config.yaml
n_layer: 14
d_model: 512
n_head: 16
n_kv_head: 16
head_dim: 32
d_mlp: 2048
vocab_size: 32768
activation: "tanh_gelu"
norm: "layernorm"
norm_place: "pre"
norm_eps: 1e-06
positions: "learned"
qk_norm: false
attn_scale: 0.177
bias: "all"
tie_embeddings: true
parallel_block: false
init: "normal"
init_std_qkv: 0.0156
init_std_o: 0.0
init_std_up: 0.0156
init_std_down: 0.0
init_mimetic: 0.7
optimizer: "muon_variant"
lr: 0.0102
lr_mult_o: 1.5
lr_mult_down: 1.5
beta1: 0.93
lr_head: 0.0031
grad_clip: 2.0
warmup_steps: 200
schedule: "wsd"
decay_fraction: 0.867
decay_shape: "sqrt"
final_lr_fraction: 0.0
batch_tokens: 65536
seq_len: 1024
doc_mask: true
train_tokens: 638300000
steps: 9740
dataset: "wikipedia_en"
MLP neurons of a small language model. Each row is named by its layer, matrix (down: output weights) and neuron, and shows model dimensions 373-500. Each number is 200 + 40 x the weight over its row's rms, rounded and kept within 0 to 999.
A block is one neuron, or neurons of one layer that tend to fire together. After each block is what it responds to, as a language model described it from the Wikipedia text at the highest values.

L8.down482,263,180,212,242,259,186,243,230,169,194,220,211,264,226,190,207,226,209,248,135,229,206,202,165,223,221,184,163,145,219,196,216,280,105,171,184,139,229,199,201,201,180,192,232,192,191,240,148,221,208,238,181,188,222,206,211,185,216,242,229,164,188,140,153,225,118,196,228,225,153,187,166,159,266,228,154,207,221,162,0,207,201,222,223,168,228,200,219,150,137,243,167,228,137,261,210,145,135,179,247,170,211,174,194,189,200,233,174,188,194,181,168,233,153,150,184,151,152,226,185,225,110,170,168,237,177,200,210
L8.down1242,231,268,263,243,187,153,172,215,171,174,153,221,177,235,183,146,216,207,244,189,249,166,165,139,167,221,197,164,186,212,257,191,157,219,170,201,188,212,234,228,219,229,163,202,157,182,217,202,217,180,205,189,127,213,192,226,215,203,242,223,186,217,140,126,169,199,234,144,236,257,199,235,255,217,181,220,204,130,143,192,201,128,179,213,127,196,167,137,204,216,264,223,216,252,210,159,177,103,149,162,191,166,190,165,234,138,196,212,281,232,210,170,203,185,185,247,173,215,237,192,213,163,168,179,253,180,222,170
Description: The ordinal or number in a time expression, mostly centuries right after "the" or "early", such as 19th, 8th, 18th; also month names in dates (6 November) and decade digits (1980s).

L5.down507,226,137,310,218,177,217,210,198,220,173,286,154,239,220,162,151,177,181,195,138,179,140,174,152,214,179,150,177,205,157,126,127,217,261,268,177,216,195,128,221,224,179,206,245,146,97,183,222,172,199,148,133,147,181,194,222,238,123,173,235,241,167,206,244,199,177,179,188,232,224,204,150,199,173,158,235,212,201,185,233,230,197,220,179,202,174,234,236,283,146,241,154,189,190,176,259,175,154,202,139,226,181,169,131,197,250,155,198,212,181,154,142,202,240,192,223,252,165,228,171,185,210,283,164,162,249,127,179
L5.down526,211,193,215,186,241,187,197,234,236,163,236,172,223,192,197,142,233,280,172,230,185,185,223,122,274,123,211,267,159,161,179,251,126,194,200,207,213,145,156,181,221,210,220,134,190,200,190,262,220,239,230,106,183,176,311,196,221,202,258,231,201,157,162,158,193,209,194,221,201,207,152,142,156,242,195,213,169,152,173,169,208,188,152,239,235,243,207,188,198,196,148,159,192,289,262,207,202,155,174,222,212,170,143,245,168,200,225,195,211,187,161,252,240,180,193,270,165,190,176,215,186,190,156,210,219,153,186,165
L5.down535,145,246,198,238,153,165,197,284,223,186,209,145,203,250,236,216,265,221,94,185,134,169,207,147,124,202,228,235,198,215,305,223,255,197,196,211,214,111,155,223,200,241,160,226,164,143,202,235,161,182,244,229,262,153,164,190,160,167,135,232,235,185,225,173,202,123,158,169,201,227,194,199,205,223,165,216,171,138,180,157,246,193,281,192,149,230,251,206,130,95,269,212,230,249,240,182,217,113,219,223,259,204,164,207,155,176,236,140,202,228,243,232,206,200,151,220,242,182,245,241,143,154,226,187,219,245,121,182
L5.down1395,218,202,211,206,195,159,243,147,196,169,146,184,276,270,169,253,186,195,229,191,85,219,189,195,148,215,225,189,195,166,238,198,181,147,271,174,236,166,220,226,217,244,242,323,181,186,199,257,256,228,232,200,212,260,275,224,243,240,157,238,236,182,202,251,113,266,204,215,144,222,196,223,158,185,217,170,258,154,193,241,263,142,172,218,284,142,250,236,252,220,208,172,232,222,155,249,200,141,226,218,164,163,148,259,161,161,208,222,238,172,217,203,230,180,179,194,262,217,228,150,233,178,212,169,241,284,190,122
Description: Era and period words completing a date, such as BC, AD, century and 1800, plus Railroad after company names and scattered nouns such as copper and water.

L4.down1175,212,186,212,194,149,215,212,253,230,204,146,160,244,156,209,221,216,144,222,224,225,127,197,304,183,190,129,180,236,243,190,174,195,222,192,174,203,209,157,211,167,148,213,145,189,228,122,131,192,186,122,216,270,177,147,265,224,218,215,216,113,272,134,141,180,169,213,162,207,227,177,161,235,128,202,199,75,194,260,198,275,254,193,193,174,258,216,180,106,191,159,227,245,197,188,225,259,251,303,173,233,178,248,190,121,189,227,241,183,195,233,169,184,246,97,254,202,213,256,147,165,144,222,196,178,221,255,237
L4.down1215,241,200,272,227,248,235,206,228,178,218,131,291,179,211,203,175,232,210,207,288,159,205,238,238,182,213,141,137,188,208,174,184,199,258,151,172,170,198,161,177,287,206,157,152,234,184,180,214,245,214,190,159,166,197,191,195,225,115,147,219,241,152,282,262,190,252,279,186,188,101,165,250,220,215,202,239,187,243,225,195,229,214,121,191,281,150,151,233,183,203,162,242,246,165,164,215,234,208,181,157,218,192,174,159,301,169,244,252,197,122,160,181,190,300,242,199,213,243,175,224,245,163,191,224,195,286,242,276
L4.down1405,170,241,193,164,216,204,194,194,194,196,235,159,212,184,218,234,212,135,181,144,214,187,167,217,232,170,241,201,184,172,149,261,224,162,228,201,271,267,211,137,259,279,167,202,202,204,178,237,183,215,204,174,249,182,138,178,184,230,206,211,105,193,162,170,204,190,200,259,138,200,199,173,187,139,182,267,200,277,180,232,248,259,248,175,180,154,239,142,214,103,159,193,229,235,202,195,169,155,139,184,247,222,197,185,131,205,164,197,285,203,178,193,229,167,167,198,299,221,223,214,184,245,212,176,205,175,203,157
L4.down1533,201,225,226,192,252,184,203,241,151,220,251,231,141,216,237,268,183,172,204,242,127,178,158,299,213,260,184,229,194,249,172,158,183,224,247,175,173,214,185,211,117,174,234,141,187,230,187,210,256,184,178,182,167,268,152,230,210,205,207,230,156,217,113,209,200,161,214,198,148,151,266,158,269,194,182,166,214,224,181,192,173,236,195,152,262,245,213,238,223,163,197,246,176,214,185,166,197,209,237,171,294,186,244,225,155,179,186,179,163,162,244,215,264,186,219,198,224,218,203,206,160,127,199,261,146,264,125,213
L4.down1664,189,124,210,193,188,243,152,129,171,246,249,181,163,142,268,225,217,155,178,130,151,122,120,200,191,266,210,185,184,203,162,242,184,245,203,186,240,257,188,192,266,218,148,194,227,163,150,224,177,208,207,184,144,187,155,181,202,253,229,182,172,275,160,227,219,191,107,188,199,308,229,184,175,180,241,221,176,199,194,280,274,251,157,273,213,209,206,205,220,192,215,209,201,233,194,162,165,263,146,205,231,230,208,252,158,181,159,166,210,149,161,151,251,205,231,218,215,272,215,174,136,277,257,236,238,178,183,178
L4.down1668,225,244,220,147,186,194,192,157,147,213,287,193,174,142,122,213,250,202,238,211,214,232,128,198,198,222,161,152,208,260,198,209,152,179,259,155,279,244,276,202,235,211,214,174,230,193,281,209,188,181,133,184,157,200,159,235,193,221,227,229,209,184,174,170,144,200,144,152,253,228,244,169,184,217,133,249,266,284,207,198,231,243,242,226,106,217,242,297,269,261,161,190,150,183,189,209,235,141,161,182,237,195,297,217,167,209,192,208,139,182,225,285,225,228,214,225,202,250,259,182,198,236,246,196,222,239,177,189
L4.down1692,218,144,209,229,212,213,101,201,157,186,207,180,215,228,169,244,147,148,202,151,160,118,199,218,265,170,173,157,149,201,208,191,239,203,165,191,284,217,208,202,213,236,235,214,224,128,243,180,232,189,170,244,180,208,196,248,249,277,272,174,181,129,303,164,174,263,211,232,262,138,173,181,117,211,139,237,196,208,210,183,211,239,211,171,240,210,275,185,141,187,194,169,201,204,268,218,234,171,209,207,245,286,221,193,209,197,162,282,166,198,192,238,139,262,240,182,233,194,230,217,168,268,203,244,174,151,290,237
L4.down1906,166,176,198,232,113,119,215,176,140,154,152,174,199,217,224,250,120,208,207,212,186,161,176,212,213,213,111,155,156,205,168,168,144,170,175,222,126,153,126,240,165,164,179,206,180,146,188,186,274,209,205,166,220,154,254,211,180,245,206,148,163,163,161,222,147,164,237,199,280,127,259,210,156,179,192,106,196,222,189,222,219,171,247,211,205,188,229,172,209,183,229,164,154,181,248,236,204,181,96,227,213,243,163,229,177,188,210,237,126,194,282,228,167,230,180,235,175,211,229,216,221,271,197,199,203,208,243,326
Description: Tokens ending a field in tables, infobox lists and citations, such as ISBN after a page-count cell, the dot in website domains, and numbered-row periods.

L4.down242,275,209,231,173,191,255,188,225,201,237,184,195,180,162,205,197,224,152,229,240,221,144,197,194,194,201,204,147,193,205,261,145,204,212,189,138,133,246,210,244,191,207,185,218,148,156,184,271,170,253,234,169,184,226,149,149,258,193,254,199,218,223,222,244,205,207,251,189,196,233,168,137,155,225,145,244,241,226,191,224,186,229,153,175,224,240,135,241,224,237,172,194,219,149,250,165,195,185,231,215,229,228,222,185,162,192,179,159,156,229,186,146,195,212,212,208,230,153,259,238,264,198,141,255,237,228,166,243
L4.down465,261,258,191,183,214,183,162,135,267,187,117,182,247,176,141,153,169,128,185,150,275,158,182,178,231,223,174,157,143,232,201,210,135,228,241,168,217,168,194,258,167,157,159,155,220,210,202,256,182,230,207,190,273,162,158,204,169,253,186,204,221,198,170,251,228,143,188,234,206,230,225,226,217,187,222,181,173,213,181,208,202,163,209,196,120,220,186,194,153,163,143,216,246,191,218,200,195,211,130,243,193,181,158,262,183,188,225,211,180,123,144,262,239,160,188,218,198,233,192,118,207,169,176,154,160,222,214,247
L4.down482,166,259,255,209,204,180,149,257,127,169,207,165,170,245,193,177,239,208,179,273,215,235,166,253,233,239,166,262,216,252,210,192,224,194,253,192,205,117,270,161,142,215,184,203,150,210,169,190,177,221,206,263,156,214,171,187,219,169,204,183,188,218,185,224,227,177,274,224,179,182,191,160,164,211,207,218,249,310,203,186,220,207,234,202,152,210,196,239,305,150,204,173,226,145,243,203,197,164,189,175,220,234,209,236,175,233,143,236,128,255,168,177,176,243,204,296,234,171,118,193,157,207,234,257,227,180,218,205
L4.down856,143,164,187,226,216,221,149,182,226,283,236,128,223,264,128,237,194,207,290,142,228,213,186,131,221,222,250,180,176,190,193,255,178,187,210,246,177,131,262,191,172,218,276,106,192,128,211,138,167,112,178,148,177,258,169,189,249,201,219,248,177,142,224,187,261,168,160,146,207,210,207,216,223,161,237,203,236,241,155,146,192,211,213,191,142,100,181,238,192,254,199,175,233,222,205,155,176,288,200,201,241,165,164,194,217,205,246,227,263,147,223,253,210,231,184,159,217,202,204,208,221,175,157,257,255,180,245,219
L4.down924,249,152,196,214,244,233,170,201,224,157,193,187,201,196,163,235,219,224,280,174,183,185,186,212,234,209,212,215,175,144,210,209,230,121,239,173,144,147,244,225,174,195,227,230,183,209,155,203,179,253,215,245,107,198,200,305,185,205,158,281,187,182,178,225,208,170,162,230,297,149,209,237,280,193,197,251,235,253,179,148,180,240,172,145,81,186,100,125,167,170,237,204,245,274,226,156,138,165,220,180,151,168,189,205,246,231,194,200,187,211,188,268,247,232,256,228,260,258,233,225,200,206,227,111,105,185,262,89
L4.down1761,272,189,153,181,139,340,237,175,181,163,179,182,223,160,207,185,123,212,172,181,228,176,275,218,239,215,188,155,260,161,202,123,235,193,141,205,129,216,200,195,186,224,222,268,166,264,243,183,198,191,192,260,228,153,150,159,236,126,289,161,206,211,271,219,164,175,163,233,171,202,221,214,206,181,163,144,205,236,205,196,230,240,197,250,244,176,192,203,220,196,260,227,226,186,253,125,206,221,149,298,215,228,220,251,158,218,202,154,227,201,243,186,159,158,270,204,204,243,279,120,179,166,288,198,226,121,175,166
L4.down1830,218,254,249,165,234,263,166,108,233,153,151,265,179,221,185,193,275,203,215,129,189,179,136,208,211,176,217,187,192,233,169,219,201,149,251,156,251,179,170,127,225,242,196,144,188,241,134,120,179,239,242,270,191,221,168,255,123,252,272,228,176,182,229,239,247,198,134,229,206,300,150,183,218,178,170,118,255,188,175,173,204,132,192,191,183,235,157,238,203,206,211,164,169,221,189,201,206,166,204,171,234,140,215,196,242,203,244,162,180,218,160,275,254,222,181,215,227,235,235,141,229,166,207,186,235,185,240,129
L4.down1888,210,145,164,223,129,227,296,294,130,217,211,207,191,134,222,192,126,177,238,212,188,184,147,266,164,260,223,208,211,166,193,150,159,228,157,207,154,147,148,243,195,196,275,266,102,230,172,210,78,207,218,214,110,208,172,199,236,252,261,144,178,248,217,178,145,250,200,225,219,229,247,202,181,183,249,165,160,172,224,294,143,167,138,287,181,206,137,228,259,210,195,205,197,197,145,255,178,168,135,221,255,209,205,235,199,183,199,210,205,167,217,201,266,237,223,214,182,249,206,221,254,164,145,239,151,243,152,165
Description: Word pieces inside proper names of places, venues, railroads and people, mostly in tables and lists, such as Orange(burg), Grand Avenue, Warner Park.

L8.down326,197,274,200,231,170,177,219,133,210,149,207,199,140,243,193,220,157,225,176,163,167,195,197,185,176,216,176,220,290,222,194,145,182,287,228,175,166,172,169,195,129,216,186,239,193,188,181,260,255,229,217,231,224,207,226,165,249,213,146,195,185,195,295,179,253,155,145,220,261,162,238,230,226,232,219,199,198,197,234,190,172,151,191,245,208,206,185,233,187,301,165,175,246,192,227,154,191,230,54,172,254,188,201,263,214,226,249,261,173,270,209,194,217,125,216,148,252,212,207,168,189,300,223,227,194,177,177,120
L8.down801,292,196,220,164,222,188,176,194,167,117,161,267,221,216,229,201,194,185,168,162,250,188,254,191,161,191,227,201,300,134,249,185,197,257,189,196,125,194,160,218,180,151,142,196,229,156,206,231,169,249,255,124,167,195,208,137,225,235,232,192,185,163,190,212,222,163,210,265,201,144,196,186,234,97,186,188,192,214,255,251,200,146,214,166,191,210,251,206,199,214,181,234,237,146,187,197,191,188,114,243,198,168,288,89,181,176,173,203,251,203,185,185,170,201,300,225,156,232,223,212,182,122,244,214,193,203,177,152
Description: Tokens inside pipe-delimited Wikipedia tables, especially sports stat rows: cell values like 0 or 8th, separators, and row-ending line breaks.

L4.down101,151,162,218,168,227,160,210,173,200,178,157,223,185,100,211,253,211,205,109,186,239,206,192,177,177,196,227,208,195,168,155,243,205,224,187,170,237,169,184,192,201,206,272,210,196,254,190,235,178,195,250,265,211,259,171,162,220,209,136,238,235,232,141,171,194,145,157,144,131,214,244,166,272,182,225,231,213,111,197,204,171,224,273,193,241,225,218,153,140,153,179,228,176,157,237,184,217,189,207,202,216,243,160,256,130,233,187,191,254,129,125,114,198,185,233,198,251,293,121,128,169,168,184,236,173,212,206,179
L4.down125,266,146,197,194,204,111,241,184,112,205,178,175,254,224,212,206,272,122,212,229,119,173,226,222,177,183,200,220,213,163,198,246,132,179,196,248,224,263,205,206,163,177,168,223,179,198,274,197,183,259,191,271,119,201,256,200,170,190,147,149,207,161,279,215,197,163,226,172,158,170,264,199,232,133,233,214,269,226,235,246,213,224,195,218,204,248,182,245,210,147,242,196,161,179,185,169,265,226,173,215,270,187,192,190,176,138,220,215,209,211,205,198,217,239,259,245,198,185,224,172,242,224,204,142,253,207,179,217
L4.down401,148,206,236,197,208,222,184,162,130,145,190,182,134,213,297,188,279,165,158,270,236,189,177,191,112,193,197,225,244,150,192,227,210,193,236,255,207,196,246,224,151,214,174,202,253,242,204,245,196,176,173,195,190,155,211,215,242,254,195,188,250,193,157,174,235,163,217,218,264,140,178,137,246,257,199,241,115,189,244,269,282,236,218,171,212,296,191,223,133,146,242,226,239,211,215,231,245,133,192,237,189,178,148,175,224,166,213,225,172,272,182,226,228,191,177,264,225,212,144,172,206,189,178,194,202,152,237,221
L4.down557,235,211,150,248,246,204,202,230,218,207,184,274,197,201,223,192,223,266,226,197,193,280,200,153,180,164,222,192,182,248,187,157,142,248,204,121,216,145,184,209,168,175,183,201,188,190,163,165,216,187,189,188,175,224,163,193,171,191,231,214,219,260,214,265,198,148,235,212,141,223,179,176,174,190,208,194,157,143,228,259,95,128,137,226,152,248,159,167,254,184,204,179,268,154,167,126,179,185,288,238,196,257,212,150,159,147,160,91,189,224,229,173,217,174,205,169,177,145,173,241,143,185,192,191,231,191,208,174
L4.down694,266,188,210,178,214,188,203,201,190,293,201,162,181,178,192,132,204,141,159,161,250,272,225,156,319,230,290,193,202,217,171,154,230,220,208,239,248,165,187,136,179,181,206,123,234,202,119,191,152,225,261,191,188,211,195,125,234,224,131,203,196,196,238,220,230,209,173,167,139,131,172,224,261,203,126,264,222,195,184,205,216,230,179,226,171,183,182,217,209,161,172,197,176,310,281,166,265,229,215,203,220,288,148,218,124,186,199,144,225,255,200,288,229,148,222,208,167,189,141,200,297,135,226,252,175,170,200,240
L4.down1046,159,242,202,160,269,239,185,237,197,230,191,216,147,213,195,257,177,196,245,215,161,238,198,220,209,262,287,206,141,247,255,225,154,183,257,239,234,195,234,232,182,238,205,233,226,180,165,227,203,170,173,210,151,219,205,218,149,183,121,151,158,221,286,256,241,173,203,176,159,206,244,283,246,236,205,160,215,245,211,183,225,188,170,272,223,264,147,174,251,181,211,153,218,162,227,131,214,247,180,231,182,261,223,217,66,210,178,157,205,169,279,226,206,185,291,215,198,163,130,183,223,256,161,137,245,204,141,235
L4.down1426,170,189,238,178,181,183,163,190,267,271,191,203,268,261,213,179,190,128,268,152,195,155,182,173,186,183,247,184,179,195,229,258,138,135,203,185,192,149,193,168,174,200,211,188,204,181,136,193,152,235,151,141,243,214,207,191,193,150,195,189,111,202,250,214,182,205,300,167,211,227,205,155,221,230,206,215,190,175,202,190,232,207,198,243,278,208,242,166,229,186,197,251,273,157,171,221,243,182,169,229,221,229,187,178,192,188,278,266,200,115,178,165,191,220,181,193,159,198,191,238,157,213,150,164,230,131,208,248
L4.down1871,207,187,284,164,267,174,170,218,241,204,134,143,229,206,149,220,188,202,207,178,162,199,148,271,165,216,184,138,267,253,237,216,191,230,183,139,155,211,106,207,161,216,153,228,165,174,146,281,199,199,213,165,231,184,135,219,179,246,159,281,259,167,196,233,215,243,178,241,176,239,263,263,174,214,248,196,224,193,185,256,210,170,171,120,192,239,123,166,247,225,179,162,207,243,184,154,262,186,91,159,199,225,177,161,173,236,117,116,191,113,200,270,217,179,152,175,184,115,222,229,148,249,167,210,194,144,255,189
Description: Words for position or direction, often after "the" and opening a compound or name, such as top, bottom, north, Middle(-earth), Northern; also first pieces of foreign names like Grand(enborn), Af(rasiyab).

L5.down989,218,182,233,207,141,138,197,268,223,159,141,240,152,174,245,152,182,246,215,164,174,240,230,112,187,247,211,211,223,171,225,181,240,174,254,211,213,181,177,162,176,189,186,181,216,133,146,307,224,207,228,162,189,202,270,200,190,221,189,196,240,214,216,246,213,220,58,202,201,217,151,142,146,133,145,117,232,209,207,184,189,198,200,225,100,226,242,258,133,158,246,180,231,204,196,190,205,211,194,212,157,237,163,204,177,257,153,256,198,286,201,228,179,171,223,150,153,220,192,238,211,221,127,196,177,210,251,238
L5.down1202,227,194,203,215,231,201,201,166,227,158,274,196,229,195,173,196,162,187,144,233,270,133,256,232,139,244,275,193,144,218,203,186,209,160,191,210,188,215,244,193,222,163,220,136,257,200,207,151,256,194,254,153,232,235,194,184,212,240,299,229,190,264,267,175,152,174,123,238,211,153,125,202,170,180,163,192,192,238,233,152,246,197,184,258,171,207,205,137,215,184,200,156,214,222,253,128,146,258,167,212,254,243,247,222,237,203,228,182,247,219,192,270,219,229,203,187,156,172,253,249,119,223,230,167,85,211,221,248
L5.down1360,226,200,233,222,208,246,218,151,248,223,276,214,217,161,225,153,170,217,168,200,171,202,114,203,197,196,143,213,208,245,215,211,248,169,134,209,194,244,165,168,206,207,200,132,264,238,191,157,227,208,166,174,258,132,171,223,243,224,117,190,228,242,156,127,206,241,189,254,233,210,131,171,169,184,173,276,250,242,157,166,249,227,285,184,213,231,317,168,171,291,213,170,255,165,253,193,120,173,185,195,172,177,216,203,211,193,190,189,243,143,203,178,214,247,211,230,193,228,225,156,221,171,178,179,226,163,200,246
L5.down1498,169,137,179,258,233,243,165,154,190,201,230,146,110,162,151,206,188,213,237,118,136,171,107,212,266,252,238,187,183,213,227,216,223,133,228,162,230,223,205,214,244,205,188,173,164,200,126,204,281,217,188,200,201,182,243,247,177,206,182,222,158,277,205,177,166,218,177,192,215,134,228,203,243,188,179,231,170,210,210,204,255,257,160,200,129,313,301,216,217,203,236,201,218,192,215,195,182,144,145,195,233,162,196,207,228,197,137,174,212,231,214,129,201,170,173,159,176,245,141,173,194,269,255,166,231,195,177,116
Description: Periods within website domains or word endings like bibliography. in list and table rows, plus prepositions after a noun (about, against, over).